Weights of a small transformer language model.
Size: 12 layers, width 384, 6 heads of 64, vocabulary 8192, 24.6M parameters.
Architecture: LayerNorm before each block, learned positions, no biases in attention or MLP.
Training: a variant of Muon for these matrices, 439M tokens, 3351 steps.
MLP neurons of a small language model. Each row is named by its layer, matrix (up: input weights) and neuron, and shows model dimensions 160-255. Each number is 128 + 24 x the weight over its row's rms, rounded and kept within 0 to 255. Numbers have three digits each.
A block is one neuron, or neurons of one layer that tend to fire together. After each block is what it responds to, as a language model described it from the Wikipedia text at the highest values.

L2.up482:112117184136131095149156154125108132111151121143144148135163104076148135161132145123124128098134098148158116178160111132125158172160130131150105170147071137124163113131109139067158084123124095136098138112135160112068111134114110108112113134118163160131137139110177123186129171086136153149
L2.up543:138114164118100101140064094099138059127124123142131131148102137134092132115139124120134145166128130152140177118125180131111101119118106130118142110094070147096177115127097122127141113123143147143125124108150182159161121131140086083144171128167159097119108134133138140134118137156138145151
L2.up793:150128190124137112115157116107119137157101153100105133100143127093121100173123118165159121136130098117149100143105148087117096147149126197163120096110135122134127111147120123138108121123164109155097120127109137129111159138135178134123184161144136116134137095132133110158167152123134116136
L2.up852:166138148094096129134134112127126066118175150096154095118167077156130149156108155141138137140114121150129176151115091112079121086160135111182108133094137105122099103121115132116115118105098140106136121121096132104117161136127199096117169125162103109092081143104102078152165145132125116131
L2.up880:123135129112169128108136135146133114127086160147112172181123134116108123106143142182124076112129088075104161143109129143147162120129123112154112123099120168163152148058093047116142126148102093130090125162147150130090092155130109141125122158117139107123152100100072144155150152161140163144
L2.up951:126161159125114125156128147126125133130120150080171119108113128165137165165138139121142150125133097118127161127172130156100136124122138215123136161127070149113131124125124118142064078073095127124112103147126149156083172143072146128087187156068124124094115151172089124106096094119151149117
L2.up1217:119149142137135118125089123121119087141156136093133143102124145165145121144113151144104083104124104177113194125117138144081109112135147154140080135120104100127153095110135128135132115150134108116115116141081156134100100143154076155159092128107152118092123120135112149147106141107115120172
L2.up1469:133118111116144146137105072118142098140108113098107131150120053105169150151144138125144155180135092148121112129133118146151143146114132178186154141123130100177170090150120149150122132137188146142117126119131172104092149134163123121113139071128134120117136114154101127111159113108174111100
Fires on "to" before a bare verb after verbs or adjectives like failed, try, unable, difficult; weaker on modals (may, would, could), prepositional "to", and -ly.

L3.up342:128103129159125082094124160146116142103144114136127155156163066138127129163116091154080128132124136132078146166074121147080109127086128110135066183124114131154127121125085109169097105144129118116083099100117105116122132126144135130159148134091118139104136153128098123103128085170125160172
Words just before an upcoming bare verb: infinitive "to" and adverbs or negation after modals, e.g. allowed him to, could not, can also.

L3.up415:114110105127151149137120108103141145129110135114150115128129145152170128109123118137151114104116127146102160119102099129130135117155159130142135124124151125139129110146143109155159104141148145095141069117125129128128137098112137105153111088136108119119104086143129139151089160143090160187
Inner word pieces and particles inside multi-token proper names, often Spanish ones, in tables and lists, e.g. Qu-int-anilla, Áng-el-es, de la Cruz.

L2.up77:097151104099093109106152115128133094166130107130110144165111143108152133180145148122156125135108150115146147120149153148089108101088108096110135155147099125087177138122085131123145110139128129120108104155107145098131106123139137136168078146146096150089120161087122164109148168109124092142
L2.up300:138110139177087142155115094167117111090145109120113132173126155094143149173144115126132164140135110107126120142118116130188091081118155145148125115136122139086105116138127147109137131092161118131151104138095137114093138095105114126126152151146123112115119169116095133119094179099134130120
L2.up315:156160171147078168119123108107146114099141165142135122165147147084136144135137115134115096125083119149133156154146112112143097118145110110084122118181151130100157133118122163126123100116122084149160130121088136132131124129128157145059128082143157134107128151076146119104106186120176083114
L2.up545:121156128144094162128077111162141114186096186159146096105115153133180106147119146085150144129124147133127134152093129167089149127094081104184112152106122121108184146135108121150148122094114086121117151146136099106056173125131104090089132103090151142141101117125126097128128152119093167092
L2.up569:102136101115130207125141091112115119080155135151135139156128131137152140118114138121149085106148181117134188096102140133169105113122084138120112127137123125092149188122145121124076064115140097131095146083125195154124132109107098137109133131138099135123127132142139136102135151114157096127
L2.up764:083136147075093130135134161143173131152167082167123124128131141118154135129163137131144108103165131096109116127109146120144155135113105125155140151124131102118125099084081109060118110087159157159130134148120084136138154105106122132131105115112154111085061178132128093122104142128174105169
L2.up869:184136137150080166080088098139155112159113114129097159137163118116167119158150174138101131125089125138150085170085158104101143129119100122131143124109127151156105109112092117105154147117088124162132129149099105140149115141164125144156160152140155154109125088113151109163162146109115124118
L2.up1080:118138132178129160119130126160142102090144142141107136149094158100217147150083122165176111139117125144106141148090087113147122126066124127119099123115145138092134130084116126142097117116132097103164061125094146124153110110129094140131098129162131143107110172103120141134119156098137160122
Inner or final word pieces of Spanish, Portuguese and Italian personal or place names, often in sports tables or lists, e.g. Rober·to, Jo·ão, Cacereñ·o.

L7.up359:139128149118126112116142101108129157101130128148102105183117162157151130096135130134125103158114093138090154162134130115126080141107124161085124103134154130123073121109170124095126145075105134125111090111167153070119103150149102114110119131138140109103147097113080121106090124195133129130
L7.up494:147117121105110091137120192117152110151144161094137178174119115122152145168103125136091112121113126154125160096165136085128098156102126087139098053096178122140127132134094145139115114116116127175137164126142118085094077098120128103134111112094130131111115150167115125119130138092121122111
L7.up608:070147154115123135132124105136155141156174140119082130147070090121125118116128071140159125179132104141127149142112143122145099125129149117103135152112132160141099124170113091131137160112181129165131125135119114105113141103144103112138174137097116114129117121147133152128121151133137098119
L7.up660:116119115143121085063109103092123101140113105165138126112153108118145098135141115125103117132103102151160080157108173093102150131159154081125105124110155158156096143129112140112166142174178141139121156125108125136126144152107091133098131110084143106172110157105125157101133160112115062135
L7.up745:111115154148088060149135095136108096092119107152142162138173081119167148117169099157118107094084094124117132173106125095117117159118127118102122131111135119169097070121090143153143124187106118132105149137127117139141095071119130129118141143106150165131140093140097103092089165138149110159
L7.up884:065118148131114134125146099124088107102099119134124168132176129164155132124092196116143119072106104121143149109134146141134141146153183149145095091114126142156145129151113110146129104140096136156129147119083157107161098132143098150139145133117137159135126117122086186112162154116127119147
L7.up909:149155145102111071140163093123134119060126123126151128158142115117121118126125133126137062122143128133170148093149116111069150135124067115098147140123116134155132095122120107143147170146135150130133086133102115086111160110121151127106201122107125101137133112109148151113147110109133113090
L7.up1362:102132119152111081133099140117161105088131137092110122111124063123140151117101119170171145076114138117149120081169143064115158104140137156132099078092180175157107125108124133147106119128133154106133175146124093119103128150113119089123108101100068128116113170123103137087149175129125140078
Tokens after a subject or first clause where another verb comes next, mainly "and" or "to" (pretends to be insane and, wanted to), and name endings in plot summaries (Noddy).

L7.up187:108156124083118094099080141122185107112146155131119151103141066131127103125142107109152126136120126149126134109105129144101081125117117165144136088139110117109131133127141126104114155150133142120128172135168135120113138108131120132144152104107132130127098082115118158130136189137137167090
L7.up193:131159116111134108115127118181154106130144117126175123109115083111139148118126160121141127116136128131105135152094150139090147127170108172167112122119076172120128120106093114119101125112128147152084128159146087096118099166135149121163137160111163148099133114100177108156139118155093129163
L7.up227:088116153124131121128124145122113076120135119103108143133084153109117117175146101147091148091118175091177132139135121098074156147128161132137112087109103137089094133105102125161156122164138138164131134156150149142097119112184167090140123143157155185077087144095125110161105128117118144135
L7.up577:136106146158103191128101124104122121151121087170134106123094137116104084128129138106161126160123180149122163155164158151098111121137152129100137151153128144102175153128106123136166128142112148128122102112128129151112134092107139147103119164138149126147094150127112122176140158167121153126
L7.up607:105122141114117161155103116159073119141135141119086135118171127091114179104093125110138143089089153131145131109135130115146121128162134143178132139113175121096132145107129113118095156133136169123153162141157110109102136135157159127138158168081164156134110100150137116159126114131104119155
L7.up801:132133103141132125096123119174121143112124138190143121119110090118141109127141150140143165098123157141121148142140156145106115114130090187156143161119160142164133137120088115101088156123134126097119135170130141093170112140132162167123103121135147116109132118149145115096141135105148089129
L7.up994:154090119111095138101089126127139136150096146112148104159137154122112120114149124154134155194179148151177104103173175160122152110074133123103103118120113136152118110128143142131110108113089156129160132175123121083140120109148088161191148136122137157156132131114134137072098121143133115136
L7.up1444:153168143167152155106105135096134122112130126120134153116133156148140141134134121109151137115084153165119137074137153115167157085157130134133105133112129151083138138128127093101110135185107106139112122074100117145131167135175110129136129124102145132149109134128155130128109141105116113128
The article "a" before a noun phrase, and a word-initial capital "R" opening names in lists, credits or sentences, as in Radu, Rather, Roland.

L7.up3:135116155096189135118175112111134129151119136162119116134137105146104116177100129127135125168144083145105151131147149101155110135146126164124134164102161114113091127120111165120137109121107125147110135127119104120098119132150093106106143146169139111083112098109125139122157091129119182154
L7.up20:138123127161139148172109090098086129120138138133100176090091157149132131158139145134151200134154140114128117160120114139158137150082131136146167128118123164152140133125073107099144152128095112162145097182114130124094133128140125142112124141141160177122079107144142115107158110105108128154
L7.up45:150115133197141140114150114102101155156131185132104094117102138108125147148139106156163129130117105138143124150118066138113140164162118132158157072147113135152098153109135141138118133135121148135158097213104106084113101087131126102131121146122133115102123147146176160139161129130109173111
L7.up251:111132133101174124141155116108116149172161167147122123119104121175112128167116111128095186115120131128110098139122151139188102125129124166142153159098128122115125116118095168111158138130087139150128098142141112080096140115149116073126143141180124136089112112127160128111161108115086142109
L7.up293:126098110128112115139120149084165148114159142132143105153137144164114103153113131136133153083107111171138132114120139084132160139136130118139127155113156143120132143050097148112170119130114102140148094094071086154122107112121168129137169148169080158149086109115121129101180130148140155110
L7.up784:106088128119132107133166089141067141145093136120119087116146136089155147115121170139108169082124140131119115114088140188093097122193135108149117138142144145123150122117130062129122112097108095132130121122151142131125102163075131164135159152136099115059117101119177093132168116128093109097
L7.up1276:086137147133146072158151113111159123142137128165094139120133190140085155063062157139131156127119090114105087122141142110163120096117155162184119186144144122093114086155113133150126091103141128121112092132143127142122103133108148084115148141149163120096112109146134129104163144142062135123
L7.up1403:171129121128155125139112155123128141103141177100160111139126140103141125184108155125111150114157126160091144135113123113096108147130091132140096082119159175128103104127149151123090097108115115149125125136100109148121120086122119161136105122146121134133096133117144142160088112134112133119
Last token before a specific name is given, such as named, called, by, married to, teammate, album, the town of, or an appositive comma.

L7.up134:107151102129138150108134106159070150148169123157164126086125101101109134085116114151127141179135165107123120143138132129131100105196187131139154133094120172127111170145084167148154160129081130125164119166155109123135115108137124092106157120153155116133153109103085150098121109121147107167
L7.up184:099143102120101096122073096098104140115129143148156157078131155152137141130117140134139104124170121115143166178107140141154135145148138155150166144111097116089127112122087089111148136162140120149129162165175136168154128108118179148120149121093183126106102116122109120130124134128096103099
L7.up942:154145126139122116101119136137093120131167069102102135103081169113122117120135195150107152145106122139108146107122080148136138130170131155142130171114130149150148176140160086108130115127074097167162101133120136133126133128111130136096114143161186127115146136149162098095102115120102178097
L7.up977:116127101134140159114073122149138164077116106135105145096108144136132117169156195122125107110113086104118125124083117162123156127135103149127163126103126129138143112112107080103124118157131145127111114153136107184161152165154158152115137117070170170151162119137149107104160119103100137090
L7.up981:100143105131120142106146164099101138139111137127100109129149094150130161146138146167139098150137120139163117137152086140124136152136130163151140121124112152092088144113131146131143139102120123183151129167140141162105109119133122129154131132072162117143151108106134087157151124100167148134
L7.up1006:106138092112131162106148120144081153120138122112112142134140166177105146162109162089145085099126137139122133130087151131117105137139123150125135140126150141117157143116154117117129134116104122112095099137128173129126114168121119147106137116141084125094105135159129110139120113131121134128
L7.up1314:119133082095143102084111116181079135146128119123086126167166115149129136140145160113103134135132172152155135140125122124117149111165155168160153143097131142096139142131083136106104155122111144140113128126137133168145177163138148139099113137131167109147131092132114176140163107119122120113
L7.up1455:139179127124139165091097101124115115135135137141137125155127107177127094093159145097138177107144107139119164118157157140116167145146166109132158101151141166119156152127079092124136137109139164114097121128149151083127162151134137160121143116088174160100158099079125150118180114115113136100
Adjectives, or the final piece of a split adjective, placed between a determiner and its noun, e.g. the early, a tiny, seminal, first.

L3.up794:154135126143094136148169120144134129138136124100106096171136100128116133149134135120140103142115183151133138122145144122096134118117137153169138122130141179113161142156100133147123122172159094127195146131153150145096161125124189094115135134143101143104090110116120140138115140127102090127
Mostly the indefinite article " a" after verbs or prepositions (as a, with a, became a), also word-initial lowercase pieces such as h in http, a in a.k.a. and azure.

L3.up1255:130077089151076102138142138104157116127133134120092133110131137103124134130083120123119122138089153122134134158151115126151122134120111060162100066097144125167115178134101114116125109109152136155135150149146167103148159141110155138092127128082125107125134153146124122169166169105104146154
Fires on the first piece of a word right after a subject or verb in narrative prose, chiefly action verbs or particles like d(rops), st(umbles), and out in went out or finds out.

L3.up1298:087153077105106122133106132160094137112123102145112101154097143149139131145128136128117168162079151161138076172150123138099146126133112129147166074097162121127149136102113133108116153106146142173090139108117147098112176100124136139137179148118154129170106103131115134146112076106167080133
Final subword pieces that complete a multi-token adjective before its noun or predicate, such as legit-imate, medie-val, ecclesiast-ical, favor-able.

L7.up217:133105126166100103135183110136110105168112159164101109146136133150161112131136104136125142126159138128150115097136108146112112118117099111149128154155117087135114145147107140118160189123109148163132121115110121133096176078090090156107113105162112127149157152156105139144132127165110165148
L7.up307:122102163131081155100125113139134098145166148128126156096127136137166106129096125184116111145133103116151146155100100143117119088148064112116121089139143114184121196142144109128115109145127108127119141083116119152114126110155135159125109169107124129129138148106114106110087153124147109115
L7.up586:126181136089118139104101125144121104104130141131119159129130157102159165155117125171188146134159153156106124125162111131112144102127142130150124119117149123101140114125153072155128144126143155135120110138106103128155125129129124099103134100146179120172111098109134146179120159086120181126
L7.up612:100117070097109158148131136169093096092142133092126124119114143126143147115111172133181157131144137125112139168116181127098135173148137155132145132143149152093167146102183083151127058104153131124130138117150137140138135102136098088155127102101123113103174128096152147119115116106134126167
L7.up998:141145161142144155103138103143126151099123154133099114112105062111157103132154121124167114165159134098139134133153123152174116116144126113166132100121143108150131145132102160123099125117111101166137116116093128139169086103080121131129089173101056134152114141132113139141160140136131147131
L7.up1252:140084154119104139132088129123078148121087132168126113111116151117165121146112152171161121135156134174162102174111101107133110123097138135083129130128205145134162107137134144114128123153136116110151108122077111142121133107087151169202111119122109127107137120096161134124137146094128103182
L7.up1348:158112200126123134108149105119131099143151154115105137136126114139140122147155143150163148124140135148133124129127128167116125099117102111130108135099145142146165170111158121137112102124098120132112079077127142130092147150112101154133106159135119118114063124114129137127133189148151109138
L7.up1463:095135177139126138134120150145131087139120164171107136148156110118140172128134137139135121097118109131117139145100160108133126123167119126121135135091123152081136145144145110115115125152127106160076082127159115141151144100097124095112126128130125116155101181121124147207128140116146126126
Word pieces and "de" inside Spanish or Portuguese proper names of places, clubs and people, often in sports tables, e.g. Pueblo, Valdepeñas, Instituto de.

L2.up74:126151147103119110171137135148174188151139081101128105117109099129107146080130115133105097117161140116173140154127103153125100104128129155114126135127115139170120118127119100139099128153104153109105143144147115132124124128144164144119135138110131088136136102135140171137119078147154129116
L2.up164:133143093186127083096114109163139173111101159112127066119092159138144122116131163153120099157093142134163118131115140106101128174145118137098160082138075147143125137153133112115165138101103111151120133135167124156153166123160163141073139113175090140145162118131141098130163056107112125150
L2.up225:111158111153125138116132125114070113110121121102122127138091138112123125137152167107148156150101145100145150158119142120139118144131150119152137106094094116134157120092137150104084087116116106133168084095175131075116127138076159141140098141153128132133106195170160113138144086071115175126
L2.up228:129099116143151127130146126172106148159124130118088097148137142158134134125122159157147074113117133142160160091153120130130139142121147148112120130170098140134130134107165103125097087153123140135121074130095093122154093125086108151087165128120134142117106143108161134127134112099121150126
L2.up345:115133121142151142132102155131060096115119126126092149108125135086105158084162132170131146098138091127150114129110085136191133149145133166152119150135122131126120118159189149117125120129101138107119132128141099119119118153141142115116148131115116109107101153107131123118061119115104122111
L2.up671:059174101107135138140112147127090171123174139091098117073100108130125167121150152166111138128158134133100111091092106143145168128110128141142149141129162145156120101118129118101103151129141165147124086108159166135115148137159134144128192168166107105166114128146138143157153138137148127110
L2.up810:092127122183086123130130115156137138106135157096133154194156122106176129098104148099106123164151116096117144124131121144122130093131102163143109104155111120111128115143134065101124106129150148150113118099125170168108137139176095154152123112145177134095119150111164115127162121119161151115
L2.up1516:092107123135121116108157103161093141101136135096132104123085129135149142088159105140144127092138127122166085129135130136117105134115116139150149147142099092141118129123109116118161112105083138131114096181163131148141144078160149132171160143073129132150148084142135120106129174093090154098
Fires on a preposition, mostly with, that a preceding noun or verb requires, as in interview with, collaborated with, deal with, reported to, plans for; also weakly on some mid-word pieces.

L7.up137:118180149137136166126148114122184135093098108100099150126136162103129116144114162109136123172122126162128104157146097150120140104141153138096142101107126145134162158141132123121144131165156156087151133138155096095145126096110136101113161103113083116152169118110112100112154136121094142146
L7.up208:120138117126113182115128115107116109114112152168099134126110109123146161111168150139090097123095151145122106138151150089152087075116117101136128171136164110110112179108149097096152122078121123128178152168163088151095122149140127120142146116112119157119148106149120147149113154143111122103
L7.up338:128157139117141088127159102129152136154125165164094155099168103125093146094153146149147126144148140134137151139114101119112169165133081137151098114126144085133158121138130101099129146148176133137127070110122101130135108118107109132131140121123133105131106093118161160135124183128129117145
L7.up508:138122138153134106143093117108086140096115134145133174050144132142152177158119150144133126116132140152152116121118126123182110083146144117172185136105162138153089147097131079118132122123145161137136132157151105104116125111123136104130135099168144137101140158170165133120131108109128087112
L7.up852:148156147122073147153162125133125120133125130139113166135136134148127111100138128094107110157153145162103147121152159127143136126129128144096147118113088113072133106159085101114137113101152117145152116159120106099129136144160164141125102137110129162152112122117107166153124096187116133106
L7.up928:145090157105133149092142137121125099151114183116104110153139153143146124104134125105140144140137174116121152096121130117140139097108124127123143142121134114088129111110122119135166130117157173106114086113144111136115113130112105138090181131124126107164135130098108123126129094122121139122
L7.up1043:139097115078172147120123146124132135108149129140116097112116145124140100109178120096154186146137125111111093186172154137139127134115128114126150101148124138116120142149083131173132100121134110121144106124118142074142108104144135119110160085138117071095098141143167145116136152149124156112
L7.up1225:142142127062130142153120137109169162127127145134144134091131171146137113082150135102133155156152115098153128114124178110092150127135103141129146124111108124117111131142160121159114108080121134131148146143189132137130124130131128081147175125172084110148135113102144158117139152119146111102
Tokens just before an evaluative or ranking complement, such as ranked as, named it, the most, became, made it more, and chart-table pipes before positions.

L3.up1174:138124094122141138147111125125168127084087152121148129139144152138145122100111108136086119141121131109167109135144091114131099130141165183130112148164123148201126127167140143144119116122114163128137120144148136116148140097137136105133090134171136136140139128128113115160124131116093154143
The word by after passive verbs (written by, assisted by, executed by), plus final pieces of names or agent nouns (photographer, supplier, Christopherson).

L2.up193:149101144097107171123086104144170112110123104092103145126147130129105141081092117197197133122160129108131127132105155141158127115119145112122147119197101116121139124113098118154097094163145128147117110142145107148206128133185155128083121114149133122088154144149149112132082094089122121111
L2.up229:115164113133169164128134103153113116098112123115100156078116149153077122142140139152151093109136148145166111136104160117161157129141114123164132102098133141110152110139104117157122087137117157111106168147158118151149128150114186169146139108101154189097125115115093168122074094108101140111
L2.up466:135107098133140104135074113135120111094115120118140136141128167175120086148129138127134137147153140131175108102121131150177146117122164142111132100126125100115122113148100136171117096140154125142079137120149157096157137109083135152176145144120092109124124106111135111118118158141120114130
L2.up631:158087124121138125129074147152148118103116154125126140148109148147153094121125088122147102109124128141147138133114147180111147144144136108078161134120113126092103139153105111159141148130152080119127164183119178140154171111116166162143140148128084110162149142110125101121139100119127101117
L2.up946:112137155161141124156113125138112125109135129105128173119093176145086125122117157084136156125159139116080154142150144095132138116094138142149114112112130154096153117152082136143132095134148119128117147100165076081141099118142135119117102158116143178111092150140131137113097115099124171144
L2.up1010:129174076121128107140112147142097150173069114120100138112178147179167114092111144133150111089140144146124107123124167178134121118103120145148141128131125117102099149135106059117077166137143163140115122147132139162167169115114093134114071113126095142073151127121100128146118166092105135101
L2.up1102:143091187118155154137134113177085073097090127147149141137117109143136149147122124135129134112126163190106140132150109113100128129148101140118123133143163125147126171160121125110174131108098158121104127147156129131086114111142137131152157108104186129128142123105147145139101111111119133169
L2.up1189:109141102110123156119117089176099117099147118171108114131132134164079111155179152171132134133140120151106103112129120108165123114136135129149142102116134125107147101134121123156133149162105141124093125145193107129155129131134169143113094114117138134103129130127145161104120119130125133080
Final pieces of modifiers right after an article, before the noun they describe, such as participle and adjective endings (uns-igned, upcom-ing, Ghana-ian), years, and nationality or place words (German, Liverpool).

L3.up820:182181135123167159127136095118147167118161129111130139105102116126128150117117152166125199125140163095159134129157115106125136113112141145120126137080175112123150127114156125135154122110103052128106135139161078145140121124054142090122120137145151149143149173122131146104121179116133125111
Word pieces inside music-chart and discography text, such as Sing in Single Top 100, IA in ARIA, and Hot in Billboard Hot 100, plus weaker mid-word pieces elsewhere (ales, nomin, ography).

L2.up10:141127177143096127142135109172098151130120122153124094155095135090148098161102152143104142083122125152170100130139119154158144133096115098167113131156107112171138154126124115132131101115138133139159169147119159102149185108178165160121157099132102118117135136107112127156098152134110121137
L2.up767:151096141107107101152144170105102094107133144049073113122119142109123164109130137172117130132162152112161094190155121091152156151144113089167146093096132119107122149134092127133129122101111151145137157112096149091150149112162128112142164112109114145142144140161119137180107129131110132132
L2.up786:156154123144126146105128116144125142115111123126112150139134140147131135117147127105118146125082110151117138155106134136150130109149142130100122128123115111133141137138130083113108155130142148119131127164136158130110141117149151172108154129100136116137111134095118142126081149109116166149
L2.up1013:139116062123130126150116130129127118123108141129098085100187113133118134116139125158131088114146144158150140099139120117122100093148173085164166108156143152140123141118118136155177134079126136132142201124144088126107121138114070124092154150087103164155106149117117131143099130072124129105
L2.up1110:149104140110073127142134131120133151158104130123133163151105134153140127146129113116137143145110172163133138062128130100121106138143105144183111095091145183180156108105101116118157140141150171134144147137135134108184127119138125124095102128107141118114160168127097173136156109170067132150
L2.up1460:130131095138110158103150107151139168169140145113121112138117124129145159133109145147089165084133080151113125144121127117128107179148176151158123132139158134089157098132113100135139138134105095146145184153115157115152092178077108115102127101092130155150112138111110114113101118066106137141
L2.up1488:114114112109178091131111128128127106154127128160128146106152123140148161142197136136146170117149147127080148148151135126138076143111111146165134085131133140122125144144128102146123103141106134092134103148124117107147146123134135135106121095092140211132121140115122155126165117169119125135
L2.up1521:116086120154102115125141155127165154152128117141122109142164120161111131122092124114126143085128115091134106113143123118104098170121115070149142104156141134132148145135152121107095149133123150121176121147086080103145141149121183148121179120117131139151154108137126121157126194118107117116
Final pieces of verbs, usually the inflectional ending, in narrative or descriptive prose, such as put-ting, conclud-es, reve-als, finds, look-ing.

L2.up44:146116145145094093108139132121129150122122115104100124129141137111127098116153127125193108142120091157120107137154134152137134114150115136135108123151163112074111145166114199102094149084155114126111129122163160099131109155145127159104077144125132119127137135128130121150136086126133100148
L2.up123:125123174162145198108138143128167164119064085109128076118115152119106142149144170148156133109123092076186154137144158148079119123130132158145161115119116086145132125135140123106115124112150143172169123128108159078138104138087155124107138158164131123089157165134113099115114150129128094101
L2.up214:146160138123136137101128154121122114150133121097153118104141137171147099149138167113096146111160124140155092145111128163160080115167126093142120109106127142103136155136143166172129158157102148122083118185150114126109136106103113097110107132155141132123142074148102139104124113094149139128
L2.up223:131067150089089123114122116138092145135099112140126100133106137118144150131127161089137147120095124131135162104154125115116137130123064127171097122099169106174116111156098096162132150100151134124152085132104140086082106123130158104115119137119119119116153134142123161104156105100176138084
L2.up686:107108176120113125140134119094138147115084129134134110138098121106131126122149161102158116167137126176100150151173129164126134145101129122163133117116143105065082113172157135205130180095138137115131157129120109114163120141150118110150102138092136146087135102142124149116121134159155107108
L2.up1211:088147161115079100112089086146115140141109112099154129104138172130131093140151146153128119121160093114139102122128138150117147115153180161156127131131134117114146104106137140145121111147136132152142151152105177096160117096167152165102112165132138120107131131078083104152115157145098130134
L2.up1300:102126153174109134161126113139147153114090127143125081102099194162134090137153115095130145138139111155130154155139117137165148094153164129064095098118145131108140149157112127158094149102133124104164137143170123113172136119158139116102082116109125111154097120124101104147138111111137109145
L2.up1485:145120143131117191155125078139142153100150093070099092139144163107150127125119103164131121137121143159149135128148131134153157136122125124134138121143119108128114129161136136146043128081193112121146166093124184123137071117128180133125110115142177151137116121126108128138064138186157129085
Past participles after was/were/is/be in passive constructions, including final word pieces, such as was established, was proclaim-ed, were re-design-ated.

L7.up46:088095135098100117098097149099129093143137125137132103112142103149116071158089101153101122153106107113091103112140091134104079092149138106108164094106140115134116145155123160100140135072159159126173128129054141108083128136140144108152119141153121149114103088109128170124118130160141093109
L7.up624:125109105135140150126103135096120124121125129159145146167131184142104128125130150110145143127128083076087179131088125089071174132119146112093099106115127120124133129104103137138131142149146162117130135131160100141148162150108094114133138117113141177131110100105103099156100147142124085144
L7.up711:097115168154123144090130143091087131128114107103106085145104125131114111134137072157144128131103109118114096076153132097088118112145145104106124116131159140172098155158078144148090092110103128149144145131096123121108093131088156079150116160104136154136131117135162143091154135163153096102
L7.up824:078086102132137123082166069123175136138152130148151152142122154133119136083149147092134123130146111135105143137179117115152123075110135146159145113129079114093106131136124184076167128124117127138165123111162078135097127096156135153132107113119115103143073138083071150131176114108143108129
L7.up1177:102139108136078093135099116132117093134132129135108145145105113139096157113156118123153072122128127132164126113147158118133116139100121109147165138121084136118148149093117131126107110117110139111139141167155110118081083098105121106099074113130125193097122089135102081127114164141114128090
L7.up1188:136126140174106148134101138126115099156142115155137126091089106113117111148135128124167126175132091137137157133105138158108093141155159150123167107130138115128197164086162127097084137151108122154111176139106117133104081124126130082135148094148125114180109094123161134105113103149100121166
L7.up1375:131143101148086111108120122156160098122097123124150178166116098108119126117147139135108156160157182149108111126063131099089128089146125155130112115130116163139133123122115144104094151136110121139114141144160133105158155153111117087146173129098139118130126116098138107093178093169114139161
L7.up1410:148096184136151109115139162083091124111112118139121126125140116170155135130141148122145094126133117122109128109158146123089088140139122133136179132126119116155160142119093134167148151157094120140168135147124088141127118152130148137147104114106147177136127128147140169096114165074163086141
First sub-word piece of a verb split into several tokens, right after its subject, mostly an f/w onset: f|alls, f|ades, w|ants, high|lights.